Weights of a small transformer language model: 4 heads of 128.
MLP neurons of a small language model. Each row is named by its layer, matrix (gate and up: input weights) and neuron, and shows model dimensions 218-313. Each number is 128 + 24 x the weight over its row's rms, rounded and kept within 0 to 255. Numbers have three digits each. A neuron's up and down rows have the sign that makes its largest values positive.
A block is one neuron, or neurons of one layer that tend to fire together. After each block is what it responds to, as a language model described it from the Wikipedia text at the highest values.

L6.gate54:137130140133104146101112112157138124136124133135107145161111140106157164144158120172152096145118134107134083161114143125116158149127157114126127112150113191138123092116135094156137130155161094140136092157059129134138159134141128118093122118097162126148100100204115120131157133118167110118
L6.up54:138139135151142097094080133120112167157153119137068135107167095155146129162117134098156166153157117127119137152077132128131138104118172129166126142095106089117129107082156139116119095118148132148167088084138110112129126149150144105128100122130139104162112129101128090130114126098152143111
L6.gate208:124129130145120096114104159096106099123086152121109126126135111125101111167107134133145142132145124115111160141117138132168133062163119127163136157141130116130120158122146081106143055124110104112174128140125128136110133136069147104109151157153137120101093142161154144134165115122111131132
L6.up208:081088130136143142106099082121102144097140103071134112154130193143148155150127120095099110099136130145137122139166122145113180081150123165148112115168096121127120128152130104109164168136151153135131105110158106087125124144117155128153121154144153124090133141091129174128133099138129100149
L6.gate257:151101127184153121154122106099137116134104123119149167089146140115123144129090142134109154133155100069136147125083137117124081113130131161140174097102154106128150123143134123138090167135155121128147069107133155146095133175131125107102139138085099111140107148161087108110103139136139129166
L6.up257:123114110103145151122132154084165124147109145124135110130107147104162129133096142141137119130148157140122147155114132140115118098120122092161146160150097126082152138116095129160169105120118136130115091161107146103109110102125139127142120160154131127119124088120120154143093120136102143143
L6.gate527:125100177144159161118145129104167141116088119148107108178140100136122135106131134087109145149084095094146142146093114105169109139150160062143128107158137110122141116125121086094178141091113136136102127107135146100123102117149131128122147108121125129107114107143137136150126096166143128118
L6.up527:139131175095104180130085145137146144113113124145065137113154202144154125122091119148123111127110130082130137116102107107146113153147155147117168148169161130127120118112133146127082091138115113110187129103147169144110102117118154117121127175144126117097168130136116098108167086115158070107
L6.gate576:160111163156141119119105115117085143129184129124129180092164165094130113068118131140168102126108103132155108171080128139119126111115107162109124119100130151074137100092112135070167109128168142139162135150138168118114135111170142114129090130168195136146131133140131149117096126096107144168
L6.up576:147109149102112117133113102211161099126159152140125073099153108090100123147153127122150120156125166103063187177083124139109098154134115134118157126109108119112120104130104136101138126142168156130114121113132157142079150140144145109156105096135133126127144155166149123144128153095157153164
L6.gate756:160153105139101090110109106127120117033166122164099180087100172126145137156131126124112128112154108118147118159065108070154149089123118126156146168102115111125112107094147110117133114104137102072161116134121130095133094118146136114139118145121072113128167104146121116100091116122123092121
L6.up756:132099159151158144106138108134124169104147102158114136164149118145127153141080133163096134124123112150099131150154134103097121134144101125141166143172105111133052142143175091120151135109154122072138139134150143149152114157106133125157154161108110112127138122180137134115071093115111086107
L6.gate1014:101071159166125134145168157094166095137113134110100146116113172117130102107101107115166130127125113098135134138150155124154193126114115112128137111138100131145188112131086113149124090117124128127140096126123068203121139109137121152156124122124131154170137141097122183149140137131156097096
L6.up1014:090108128132143123121108096163168114171175155096147090140096086144108137149099136123139132160157133102133117132142110112130145117155105162130158151149108125122119140115103123128073081085111152171095138116113120173123132082142073063129088115150107105135113103129097142132096167130183130149
L6.gate1041:107160121154145139107148148094117156114157144123098144115123126125125123098106097166125113163131135103092151097119148123107116142155166102118160162130125108101151129108097084117142119097141161137131137102108110117107120128151131112122126137083101110124134109171105165171153124130169109116
L6.up1041:145147096138105139117109140131105123110164121160079142124126147169165140134115134200109146125101113127045085087127080150157083122162127119112152147102104141106167120128152133128109112162103137126101137110121114097128125134158135093175116126159125106111113120136167123112158142142084118149
L6.gate1124:117121091166156124111127163104177101110158108146107178099130140130143154113101131107145105094099127127150115119129119117137119120148137126108130125113144122173138112132154147138134119173132137069129129117085097148106171150156171099116081120101070134142070093111139125110129108139053124123
L6.up1124:147109145094123134173131169071103112147134137142095129141111102107156114108156113157122136106126164110122125137148126130131105141103162098117116100090112144121118124154139146144155115100129093135155147127131103134081135126109150121136121144117088144118103108127125161113127087108119134145
L6.gate1296:101128140147146128066109129090113087129143132104058105095131146146122115133114119089145074187154083153165151172141114098147121139105136159139140115156135117121112103163118111104125130094106096120116151144118120127121172128136184130146106118155114096126102165137127118139112111103128102112
L6.up1296:098130119150153082110110106135191103139145096120120130097131161143146148132116139136144122168145122095122188107121106099161128130148150080130092095101106107099139145121123077159168133137142126148135142070121139157164173108164146129132102111127172088139106136154114098132074177146137152127
L6.gate1298:145102103068111138119135084189085153099135154117118153174129102126145154104112120078144085114099119100119105093130123136171108130141157147114105163137122094156107141081135093105144080164112093118155165097130120134155122123092102138123149121154123157107116109131104135077131122131131115166
L6.up1298:092099171126131157129123075086090138146131140110101137153140136129106139086117141124105134113089132099142139156102106138134153136149104172078101099101157111104104149105121133104149141128147150082152162174133126160094141150126097098109088114177121140149121137122110112133134117156135133128
L6.gate1389:096137112135069115118124115159109103160113154122129145138150148084141112086150146119115123121100093125129123116119142113121129101148128094141125135093114128111118114093085094123128164165153124098150089120162156181150105143095169087106102144136145109140078092142084097153157140134121154131
L6.up1389:120087153117145133155131101087150157120095096119132151115154100107155150127119124136167148124100128166165091141155081107126119124144128089120134151189142117111156123172111132174141149102133174145102119124165185140135124118133125116110083121160125124112096167048113124116168160088130080114
L6.gate1474:135138123097102129095132144133111099106125160154138119092172129109131110081119136097087105113153160091121136140124167160146139112139080153114137115149131113098067131134124120138101100125149182137120130126138125093105118112125128167108132092161120150084093150162122121119150146136177120159
L6.up1474:165122120110120129123139085096135117128143146123135172110094116139156177076093118106188156176146112194113089111120132039130051154154135133107145168108135148133142110152155124104150160115145093159178161101105149132117131186147136114154114185121152127138170128134167105111109134137164136131
L6.gate1512:133101129092168158093119113101119134120150154131130140111138187142144162126139140127115113134154096115146081133115133121131159130130140079160151129129137142094106160141107100152157080173143074106183116120127160117112148123117150141178129146079105075111121086177121095091134118118133111152
L6.up1512:133109151114123135107092093127102062135145111191086113132117147149107183134145110132192158099094130115109147074122139097144133093135092152152156098199101113142136144139083118148175165115120124110146140183115115140122133120153102147131153135128128140139128118151120142081143149155105153094
L6.gate1580:161105140126129133110147082111128143099117149139111154140118173118121080111117148128121127148166094117130138110082104115119119108110126150135140096149131125105161120140091153113113100167083116066153103161124131158152123129124134136102117123111125106114135141155181113143152163121142162142
L6.up1580:170115142109123136091088116121119110109099116128114112123134098099134144131120121173121108135132118119127109088124185142137125135158137146108130120071140114109137131117120132114142142167158121142140127144117139160114131169133139124115145099113119158114152094167112087081114141140163145120
L6.gate1636:103122080173102110118160100113140136126158135156147127110158128132131116130090131069106116131114136102092149140075104122116119090128074142159162110092164116132134067162162120157132084108104116142102120156100166138141147142131110101099119115113150131142157130160133101096115088135119136123
L6.up1636:150094126133104140142134108134124122111107110147134120106121140139145116145156154094143128127152112125181125159151133140107142095137105153133155122110171125111118124106140122130125126102178091160164136107136149102155141135163145133120128100152153130110146103099163108139106114186117154111
Description: Function words and adverbs that open a hedged or evaluative predicate: to after appears, judged or considered; have after may; modals and likely, possibly.

L3.gate1641:143130104138117125119121157134127100140112095148141108122145150136104188116102114144105139144134123112124173134141115129135137129150118143143169166130115130113119153093108084091116139161192079127116089127119151110136111126140103086117149131165150095136170141123132115131105111129136162104
L3.up1641:115126134149123080099154117217144118158112113119088093127119108129137094102105121142129148099164124115129116143094156159107119126122101110142120154082142106141117084132100113095113124144140087128146125096105145151105132109133118125141135110152114093118097112104143168147126121130147129096
Description: Function words right before a bare verb: infinitive to (said to be, expected to) and modals like would, should, did.

L3.gate1525:178113126127108115128157147111117086106132110157129108120113112131098100102132144103079144091179107089139119103129116113136150153076111136113136120140115161113093115095115139089111146170125125173132090115169133140142116092114131169105110134114141146093112122112107166097147197125096100092
L3.up1525:140154105141152094177139136109159144169188117134147123112106102148129146134089109105150122177086143126137091108093099118169148158146143167129118143127144119140150136148102109152115149093133106121098114091125134149139134156128164129118109167115133111143149144094078144103161129140159134125
Description: Word pieces completing nouns for parts of buildings in architectural descriptions, such as n-ave, bath-room, fac-ades, plus adjectives like central, main, front.

L7.gate583:118142144094141122130101085119137172144129101161137078104110104111100124151133098091111155172133103089122102114122134106130153121112112104114125154092143144220162098107117123168134119178146138172117108159109117130133112097129092087119104170094157129138115124162162155157082116144120129094
L7.up583:115168141127139109104143086110145151153095108141104076119119098094115163138114147138094123118150135093135138116138157134121109127112112124130137117102134135083100140128144091158099114140140120128094136141127146148119140116109129126137092131119110154124056148112121156184112092119111128152
L7.gate752:105123128134095156143174117134142105089150111139117154136164094182124134135171145112097188119135141127138135125106118113094136124120116146176134144125111154184091119107070151138131104123181137118165088120103148143147100139114137086123127147119123140123118137088127145118175123167153167148
L7.up752:082151142138113120085116126110121135110121099155113121108154132104134082168109140164142139118110158173155151132140109143114119096108130148110106103122168105106140128121151103122121137136142150095114110126126167159144143152158104100113172130092114107122147105136133144127115123121126096169
L7.gate940:140114171127095130132148086143167156121159089100148113163137090152103172120145144117143107148113122119064146109144096094138174180142120156090102146122158077178171113120123127098106123106125104102120136150136097164130142100123137136109121171132152160077139171105124130153071130063135162117
L7.up940:134115141102121151106131124115112146153144151139129114078135116107158130082149107122135079186120134144116129117096103095134075134119180132112132101135104112115100123115096169096136102154148105135150152107118141101140093071139137181135178108087127132112167148137158099164111139115125129126
L7.gate1529:170160122087125117140152109126152116139131076103130114140114125099103084122109134130133151120122151136142171148086155133158133137161139164124118107144133131085161111095112133143145101106130148150124147118162150157110143108160123137089119087128080152106116103137100163169110102160127120085
L7.up1529:137127139150147089099132119110133165115085113101096118117112149124129105136066127105176128112134194133104129106105110119146132128139116147136155098163166111118158139126104154150141164096134173117144087091166156118164168126136092136112098131138115128098134113127161119126112110123094127155
Description: Articles and function words (a, an, to) in descriptions of buildings, just before a named part or feature such as a nave, eaves band or staircase; also weaker on scattered word fragments.

L7.gate613:054136116145107121124099135116131139147096130078109102181145126169102143145148115150102125136070115139137133142116135115128135105154109123143137107112131105141155121126115115111143099130108146106137118112117129111139143134106144129119119131096120126157128074142084135115148087169145083107
L7.up613:119099100116112097102068141097121101139148125164091105127153105147151128198145134134079136161113133116125106102118114107131140121142088123153101083108146091117126117138181161056111117131113104100179139126112088139117141128103131135129105155091117117147134097116101167114117114151108115116
L7.gate624:138119110146097105083138130104100154127124153120105108110144159118105120144125145091117097123124132100141100103104145097121124132118153124141174072128141082146143113078070116137128173099112107148166131129159149108125180103161121131135102144122143122129091108089112125115105127147127109094
L7.up624:110098127115131118110193157152108091122133137099102055151109096145109150144107116142059161158115103104124140102086127103133164094129084124128132084145092102138120111138116093164131133133112144125119125130149122161145108150129134110130105154123133131140138117159136095161145106154111103141
L7.gate984:119140139140176130150164107121140146122127136132109109143133163157087074156134147125134167151123151145126138112097107140139144128134126096097102123105162141101104111129104129153152162113097129152132140141121115102156103093096153162127120133120153107078156128113147132120148110143144076130
L7.up984:141140095149126114144137167133169108128125117141081167157126071151104143182107117138153134135122116130135114111123126099147106113101115129101134087151155118097135099151131117156157105123158141142087116167152115134086094151108095147130095152124134156162135117117169121114117139066100138102
L7.gate1384:092110125149127147160088127115144140147128128120137119138135154140104149159130156134130146129083116170152115174146159145134133144131134099095119152127144092186119136168142113154113144066134151116135151162149062126131128121124147146119122161129119115162117127162138145103133154132117077175
L7.up1384:125128095102186119157096127148155137094147108110107072132109154123098139106160121149118145133141153169152158149117124131083114086140097103120127076171093124065132119108131144129137078141137130108182124146130089124153112106086161060116135137123095102136117091120122149080125105149107080126
Description: Final word pieces or whole words completing adjectives, mostly evaluative ones before a noun in reviews and plot summaries, e.g. entertain-ing, wit-ty, major.

L6.gate111:151088137146142110133149126136144079144115165090145086159113122130142075119133131106141130150141138120132131134049137101081107139106167155121153120090153118101125133120129107134094110137168119142117084124148137106113136111119129161126103144130129147125149126120125126115148126130157098126
L6.up111:132127126102143117116116160088168097106152102195125154126108141136134103161105147056158194142113108130165143086166114122143077102121115094131173137082172168114120135082087175157127152130155119170118114164116145140138113099187090147125108149098108123104164098163135095160119135135147125137
L6.gate182:115120104161119141129100112131149155139152109117149114089112137139114084125165126115128127124115133138177126157087140120112147150097118069181116154091110074128156132129133173105142152127161138116078135107135130113138131117125164148081111154134133139131131124112133142091140140145110128110
L6.up182:126143131141105070119093129142131141106112129089174133155144145153093171129135135145150138141185133119129090107104153149154120197120149179124119152123136124140132117115125159133122127161153120147157096100149122125131147108141139194120147142111132151116148111167076153121151107122132142110
L6.gate185:115099146128110114144158126119120133099117097075116112104139086103115127126131119166134124150132077135153129121160106144170152118144124156129096092085100134157147093112152079120103104149130087086113094137151179146139122076152174113107110129147136123143115134141150179145133140148154156094
L6.up185:122173145114114132117149109164126121101142149128171175159168126131134139128094124128111121119128127104137085127144121098121148126112151139125112090133156072094123143142119163136086094115117090143131115108139157153089097165144149153110105127110109145101113129098154172147127121144114125129
L6.gate476:120126112133125106078134181139058129125150108165145127126134147100114122077132135099166143114119116135151173126118133133137104157138180148146129163163114137146129125114100137122144157118159116154116131135172190136143135129115143143122147136106098125090125134152120142131112126152126138168
L6.up476:097132119127115135073133146081129166143148107131079138113124098119135129139130138104141126135167147177139119160119115148112103179128106086106125152098096092114145141124104132147121124132113108116174128183127169136126130140174123152128096132103144129116138136126123087100100108135116086137
L6.gate858:143166118100075124114140135081116154161141144140128143080126153112116121108124123150114127133116158096125105136119131113133146113103132120118085133125122168120113126140146122142123127204167161171161106137170123136144128128175167096161119091154149112142147156095127131114125119138106187145
L6.up858:157148161146103080160126133132114088142118105130110146104133095120109101129153108133112110163071120141146118121095113151119120140117134119153075084117148142103162147121149104117225095167149114111089124153146097102151122103117129141138105140084158144121159121096159108121153107152130147093
L6.gate989:106132090099122106115158091137132120118153127116165115141088069107099138192145114087172124116130142115089127081126104117143098110105154124136121124120116122138129122093123126125078144112130157147152132129138122111126090165118117171113092114155140140130155112126140135137133133091134099112
L6.up989:108110115062122130115157136106160117117122130166128110172111093102107120130170138118104125113099088118130124105145122145139129191108120144125129124145138086112172136089100101118075096110113096100132170141129135148102158113092154165122084130106147136077179093087166126117169143145144144133
L6.gate1067:169150104122142145134128143162128169123125101127182116141153138076105166122141146096141115148086141158112086117158108178112146126112161179142123170116115127114154128125162136050136115131126141126121108110091186103138143127150147113094114128113116132119125154110099098135138093145142115139
L6.up1067:116122128092099147096172132137150145086195140144118116145103137124103139135095144152159164099166144131082094142146145088115170090160138130126144130126141091123121105163181096120154125086114099130104116127117169137131098151134109079130141126123110129132137114133089134100171112120122151121
L6.gate1195:113121151147086082139069103088100190067150109129149108118120085103136147114100127149098090148092130131126119125104148122130147149083152170120067135135117124104146112147120121141114115158137107140143098104117155204122142154116108086112104138135128141112133114151120179149135135151118120104
L6.up1195:084156171131144128138104097093149112107168123146116099112138131141121084127082122116125166091103118109127144112143128125108078159103134184072111103180093164134140142137116123107128135124161137106150070129150163131165159154143086140150126121076125134131166097161150182142126160150082138112
L6.gate1362:118103106082121084153113124106119094128136125148168155143133138076124148094178150115112152084114178131094124096123134176147198120089140134141070107121151115100150124117133140138096136142151133119116118127136097138104159121113149119114089143112140110153088153112118162121130140189115115136
L6.up1362:108106152099135075142114157124141084090117126139159150126135118081146155103117131107114148173124143102167097149097167139126145127128189123160118135161133137115157142095138104127119152105111145145099128098164179127091208160170146156138131081132140097123167134125111173146168136121109142110
L6.gate1442:145132141161163130081172155100105102120095089136109136144128105099105120114140120113133099118121124141130095104175163131114120139161139120125156129124099112186152102118179135146127121105083101113094100125117142127158138128089107146135147120129105142165128153087107144164161101126137138143
L6.up1442:124127078158153142133168115122108126107126120113101089133113127131121111100083123118089094090105149153113092115095149122125153125133137141090134091135124133098149134124127134163085093110112076088124106164132110111145157090139114129107124122090182138113155092136140129122111128136097138124
L6.gate1479:093125125110116126116081138135134141139156115176150126138099135156106133105127149124149123128169132111119112064136102128118102108151130168141129072136114101112201084134100139145158127108118116146158165115155120134174144137099119123148139099125149121130131063150099144131135112136100098132
L6.up1479:108092132115144134112102151137119122108116086129120126119142126124126134130110120090128120164140090146193146135078130110121104114139124097144121071099161136113121146154118120144135106145170122123122112151155135127086137149117124084138170128105053141155109061160141115116168125122149098085
L6.gate1502:132118165105109134116109099130141090127124142115113150135083103149163142156156114134135122144156139121137133098135099122113160109139137080098111094130120111136141117106131116178103149121118087175155159125119133104132118167152117081132151155153091127162137115149174125108118123140139145125
L6.up1502:128154191111153158113124123095134127129124134129126148111136130148106180124153132144148082132130130120094140162109119132168114095138099109124106108120171110115155113147106114137131151092108099134068139112098140077119119147113134138134154113143112162090137171099157104122145101131096079118
L6.gate1626:147118118142138125145091128121134113077154131146142126150156131141142171132118115127163085139169092084166086137075125135121128106145124114123123100170097166121118118120140161120111158067146138118111125104154148085141118155138164118094132151171095146138116129160138118150156133125150156158
L6.up1626:118181147140128160150149117115078130128117099102128106150137158160116134121106110154107131132151127110139074118150067113098146120155142105104166152165107147124131099066135147122130169120121118082153086135118112140115131130135124152117146145119134112100146099182103168166139170140099153145
L6.gate1635:172126091102136125154127089116093146086117139097151168153136105111070123131138106183121167133144112177163124197128095148119098157134139153133120118145113104149151127113172099111140100133127107082114145127137146139104159117116119095116119148140161128127114163146151141159139167080077115132
L6.up1635:130144090102088152181132147106130132185140115143157099109148143148096072106145123118165133103128130144127145131124084173140104134141184095137133113120116152145200105135104135073124137146175091154199117144115091149094099132130126115120142134161108110090113111103099165157104140105074106090
L6.gate1686:148121111139117140098174145157097112116123179143139173111101134166130109115156103127159157147078134107118138090112150132117090149123134120128156118143121140160152085153077066112082140099118152135116117116153143108175117115192136102123096136101143148114123115140122147117151132153080126103
L6.up1686:123120129144141125141141116151099119128150135116149118178158130175150110105122147119121133128120148107176106112101126166088102124140134105114098138128126131112126120101068129138092083143168113119066129097130162114121104136092140097178135120110154116084110166131146160128157138156105131114
L6.gate1691:127147112144116091159133135141113145112120141107121122086171134117120150161154139114140106126109170135115143087142112106104149162113137172144136127156114082159139112100122125135123124111132103109128123081135134119116093141113151112118102105128095148143193088136118138150117124117102117074
L6.up1691:137124132133116058123111153106116160147149118132172108137093124170105098111121109145138130098103134104138100106126122140122151126121123099100149124129162137104137135126100133150092139101150135159103118118122151154156129112144133118142116143141102145143190097100141101113187132128169114144
Description: Word-piece fragments inside nouns for physical objects and materials, strongest in architectural or natural descriptions, such as fl(uted), ch(anc)el, b(rick), be(ak).

L7.gate105:155121132147135105098120127112127163158124140129138134098162050134066141162140100144110103119167154113094177107124142081142098121130143100109115166079104122134159112148127101110087153136148149149134125122108141113126105101093123142112095119150130158123150159116139126114142133108122130135
L7.up105:141144125110093078104082108115145171115109133160084115141117108117132099111160130122129106161124127080165163139137107100123140128131131108141138175144127154130111135108124166107105135157161087121146131115096135121111109080132138115126114155153147127112164185102115146113098134140102114132
L7.gate265:125109112139086075112087131109142108112114123145082141130117127134108125132179114108130163188129126131117141132108154117106107119126135122121104158128138112148124131100112084113170130142177123141131131142105142111118125126138115181162132106141143114090136114117151116093132096131156128161
L7.up265:076124086144119137084155141110170155120098100116121106122151112149117112116150113087131166119158077140144135098143144119125105096168108109141169090115134107104089132080126119114129096112138138138137082122113086186090163108132138141098078152091164116108119083160115137142119107122133130162
L7.gate943:091119137109094114090069130137134122134081115133122108172143068132112095169138127106128144135151109171113085170120148128148143157085163130126112093153139106111101132120113125144123140097175139139156104089096141155129097115136152070108083144108135110096123167081150178138132111140183113140
L7.up943:163121123184135091090097105105128151151153130125133097125134090119104142133111128143127169124154118134161145116145140136138154109112078113113126167153115131106102126128088182119135093147085120140135134104100140131132102080125130140158124136137130098182112102148127139130165125107148159141
L7.gate1488:075104134149141148110088151129118125141138131126112142145115150137172068138129139150107121134134109133130156172073116146142177146159145105145142116154156132130131156096118132126145090080138116127094101120098193138147131111140141105127112158132116144135153153146130144087119086120108109130
L7.up1488:109140120129120119123114141121153083133131082125109102114137138079084123141099140146126145087152134138153099106138156142149127178108130149146135114169098132140120154106127136135145084153099130179126116109195093065138135124135122139134111131167137132143139159120087139169130121116124132087
Description: The article a or A starting a noun phrase after prepositions, verbs or commas, as in by a, was a, earning a; also word-initial a-pieces (aims, aid).

L6.gate13:110128158146157134183099137138120127175150170146129166146111088132131108116126130111159100099115118128133174152085082079115143168132114184095145086175135098123107131105144138085155123104128111155147140100129118132118140100140114142123164160136092130148151098082112175162115129125140123148
L6.up13:187126125160131129153124085143141158108157147135139122120156112135144119146129119158091140136139106070179181117096116062127113147085123157148134099128127157129109152064108128108156109159147139112156087097147165137115103156151147128152146112175155160130190113133113110128103115123130097133
L6.gate277:080074143108106100120100150093099124145125131084086113137149143126058146117100135109132130148095143112156096127115163134124168107177159141149144087105150123199129116124087151126112106136139102114132093147086124124115101095099135134161132155114128069114142090152123139082153118103081131122
L6.up277:121126174116118119158159140109144139126146097076132126124085137133146095100118124114094156097146131143113141111107128122105111129141138102143134080101146126125165137152142135132158115137114203161097139120127152116133095121144129135127112167082120133140154106177102099151137180142135097130
L6.gate288:141178084132182131098159136099127111137125111122110125159132143143117102101132145144148117154143117134140128152123136121132136135114162131124149115094128131144178103110125140118131130104119119124128151145154100117111104169150173112150111158104154123155161083145106153164109154135133089089
L6.up288:092134154121106074123180120114160149130153143072127165093175129115139125137139120115135134151097115162134117128139151114126105130139099131114121130143109142100141133088139118170141163108125118116192137139131127177127146134131132097158101139108164167131173154147122152149146160139095119110
L6.gate404:156138125158132120154161160107109134131142112160116123121141116101132142138187106166118150137120128121125150144162117122134107165157133143104061131138113108131101148123112129104177080127154144126134103114149137124107089107139127155167130117136102153125127122113153108122104135147121092155
L6.up404:123066129159116119150124098121106127143105089140128093091126117109138111188179121165100147133140086094172116107173124071108129140143119060122132133111148109158148135134136110112122116134181126071137142094126131134134127132103139129171108121115114119092136132143102120126118115158101102101
L6.gate435:100093106159118093118135120164137126132136119161136106147158136128108111118130109154139177180122094118169138103097138139128157089113099116111109135103154109122105158133163132100122115159142146109174086125114142138132084115112189130117158150148112088106104086155098128157145126137116094100
L6.up435:122084133115081125140101117117103129126116094154127140116121136118132159162132152118094125158073161148129108162124168140107221129107152146138118142097085128155121171141135145163101139123131086121146141115130117146180168152108126158150122115126138105121120142154082136127165115120128143139
L6.gate445:100120164157121114139128152102139132115146129098139124143096137131088113161185129112145126099101129119073183172117117113124122128142139116145149124131122142157140118153098120129116156115171162138123108151096122120158121116129145127118139117119123119111134122180101119115105141112131134120
L6.up445:138120142119098092152082107117142125111159129125153121117123142104122128148166114081150106148078148078102168143107160080124116106157132105122146142125091112120164137108137120086171135108086113145119142125115135105123105135112139134123117119159172135157088119154125152119145111144101142169
L6.gate474:120157103117123133080059124089131109093156113113138102178124162111147130096098126152117108103131148090106138108111123164140120114117127086104164116091185098107115137075141138117114117167130156093158150102071122136182134104113108155135130152169126127133137095128115108100151106126110143117
L6.up474:084113187158106117132136138120167100118129122124117145150131150129125138149130121106118110122126137138149136109152124117124119143170166129149197106099115103118138114117172166106179121163138141120131143131120161104120112144123121120085146134134101156136139126171126133098124094155134068122
L6.gate562:120124157084143096155134141116110122128125167133109081152130112102105100088130114132140119147145127136161124101105107122188105105120054154146110128103155141132097140114132133119152084107179077125135131145120115125136119149117139125144178123101123120075125103090118178134107091102176117127
L6.up562:150101131094123145167105113108156146107130141108104123125146170176124128137117099136128143110143137155133132087065151130135143157101130126129146106108136108120136191102171109136111122149100136102084134134116119141154112152170115134147123148136137105085149089123142137125141119117152086151
L6.gate867:145131083135146109110120148141153121129131157121133152137131135173125117158136131148127148162156148127194095132108131102151142104097152155128107121149108107151118131148148115097116148117128132150099103136136140116154126119100129110150148125106119127113134117126137115132089110115108115147
L6.up867:145116130147123100114107164106131144119140143084106129153083129162104150090124151169158120117162176090120123141148127136128165125123127094166107120095133127084129138112114138191103124155108152097126091145106140148098101121134164112094114153148087115096182111140126129136113129110123146124
L6.gate872:104048140132097135141115107101150107103132121110132161132159119126131128130127138101111162111191140129169131104152129093150104113155122106108140077102103134133124134153151121108127138148141165146093127173142093164114175131143153138105154183152106157070139141143078167084125114132135139131
L6.up872:096098145143159145122122129101095109152168122144130127168144144142134105081135124149145129130120168149154129125163132140182114126136117106132152129127084090086110140135134154141112148126128133096125151111114136121084147133130112106114199120116138144123142151132074160119134123125127156135
L6.gate874:142144155127119140123086165137139099157139108133112149113117104110136110159149121124142106132112087118078087121094133118139110150134088122149167117131208139118111130152145100117143143090122155138168138106108157123089090126116138166172157119130138113131137076161089119111152134117127110146
L6.up874:111094101135140129150105145103163107168115097132117099150131111132112117166093144097139111152108120141137138094146149097103109118151138182132114159125114143130095102116090127148165141138104166124153141106096154120113129108111145122121137135108086126127178061175128119143142137082122108108
L6.gate1084:058062118150126108122165128114128100127139139118108139134171130108118134096137135141141192110131171119063138086137141156110158125138123124116157068137165129122155093079145128160143121110145108125133150079138161125149160169112148146170147158148157168120154090137125114045129158131145101127
L6.up1084:129157115139148118118086110118132111164137083136092176130132108117110172171142116106134117154118102173115118136122115142110130147161086100132162113125109130167134140097173161148114119064094081142151109157131178126181129123174139134104123143087160089131128132154099122128104110117116131116
L6.gate1180:120139112120133146109109145115120126113119109114138141139128152141073081176135143109088106099106154105163136123176105135105125115103137146110069127126114122104141129090105111076152134120156112120162184172135128116155124130122138157131111156144132100108111084108138117123121178129119118100
L6.up1180:148095151155107091079146155102110150114154115106112086114106169106160136129139135163123127119142144097115157118107174138157173138141151103138080086148121175149141155150102131107145155148118137158124136129118110106114170128111139078107097119164155107113137108146148128151147136106109105114
L6.gate1290:095168128121127150136082131181112087137122136137141143143089133145148084131122123121118086143143165120133165148099107155125129138119149155116139104124120120140108067118116142123156115133161150131150172153148102124133147090123137149086158135122092129100115185152122125098098140153171085130
L6.up1290:111135119123116121091091117154159110134102132131098140174094127112118157096135131109129151110150133134104133131153171126103127123125117142110093095130154156147102097183110145128123122123128128114142135098101149150098156146099118189145115182096120119139167138108148094147139150138095111125
L6.gate1483:146148146116146140147135096108129124104128078129127132098092129076082135141133146119119146186090121174109137140116106134137139131164128072137149078142131130140111136152096124111187118160116139137153116122153175106124119134150128110130146138100149123168131111156095130093126108125086092105
L6.up1483:142142135134134151095119140107150089063096130128154045115135140121164132107125146110110121139096154143143121138134152120131143164133139130163141102140110147095152152176128152081157128096175116140134162117169148103127119143141110110149143111117114183098115145133112142121133158159137097128
L6.gate1631:105147110133116118162112093156097125126122127088138052143132139141113164129138136177156139106138170114135093123111144128154147122169123128127146103113108101143145129135148129133093128064128121132123130094105109142127189127115118121153124108134113158145103074159126136147114112140164108154
L6.up1631:110126147146080140143117140134148134161151117093132065123119093144116151073113107165123134113149164091139095116158084086118168112164142076090120133130141116138138084121151134138115132109149152115180134122120057106133140141119141141078124118115139121144192103165102138124143108143114144105
Description: Final word pieces that complete descriptive or evaluative adjectives, often in reviews and critical reception, e.g. unconvinc-ing, glow-ing, wit-ty, mod-est.

L3.gate1724:111112127085070124134097134120099133132141109072106146158148106115152108148151136097154136113103096157100099130099132117094144095142173134125092136122148136152121122136088133170131154169108098156153142102158145154106126121111132143135115209161129144116152126119124149082114099106133120101
L3.up1724:131141133129154154095089152146119150080115145093104148116131128117109153150122124118123119101153144126134116143120089098103106117150130079114167140131097123124142149143132114133151110161085141075141128135146134171154120154119160178139105079110125139126095097131065093127126137126079121123
Description: Final suffix pieces that complete an adjective split into word pieces, such as divers-e, consider-able, mod-est and ornament-al, plus whole quantity or degree words before a noun, such as much, major, serious.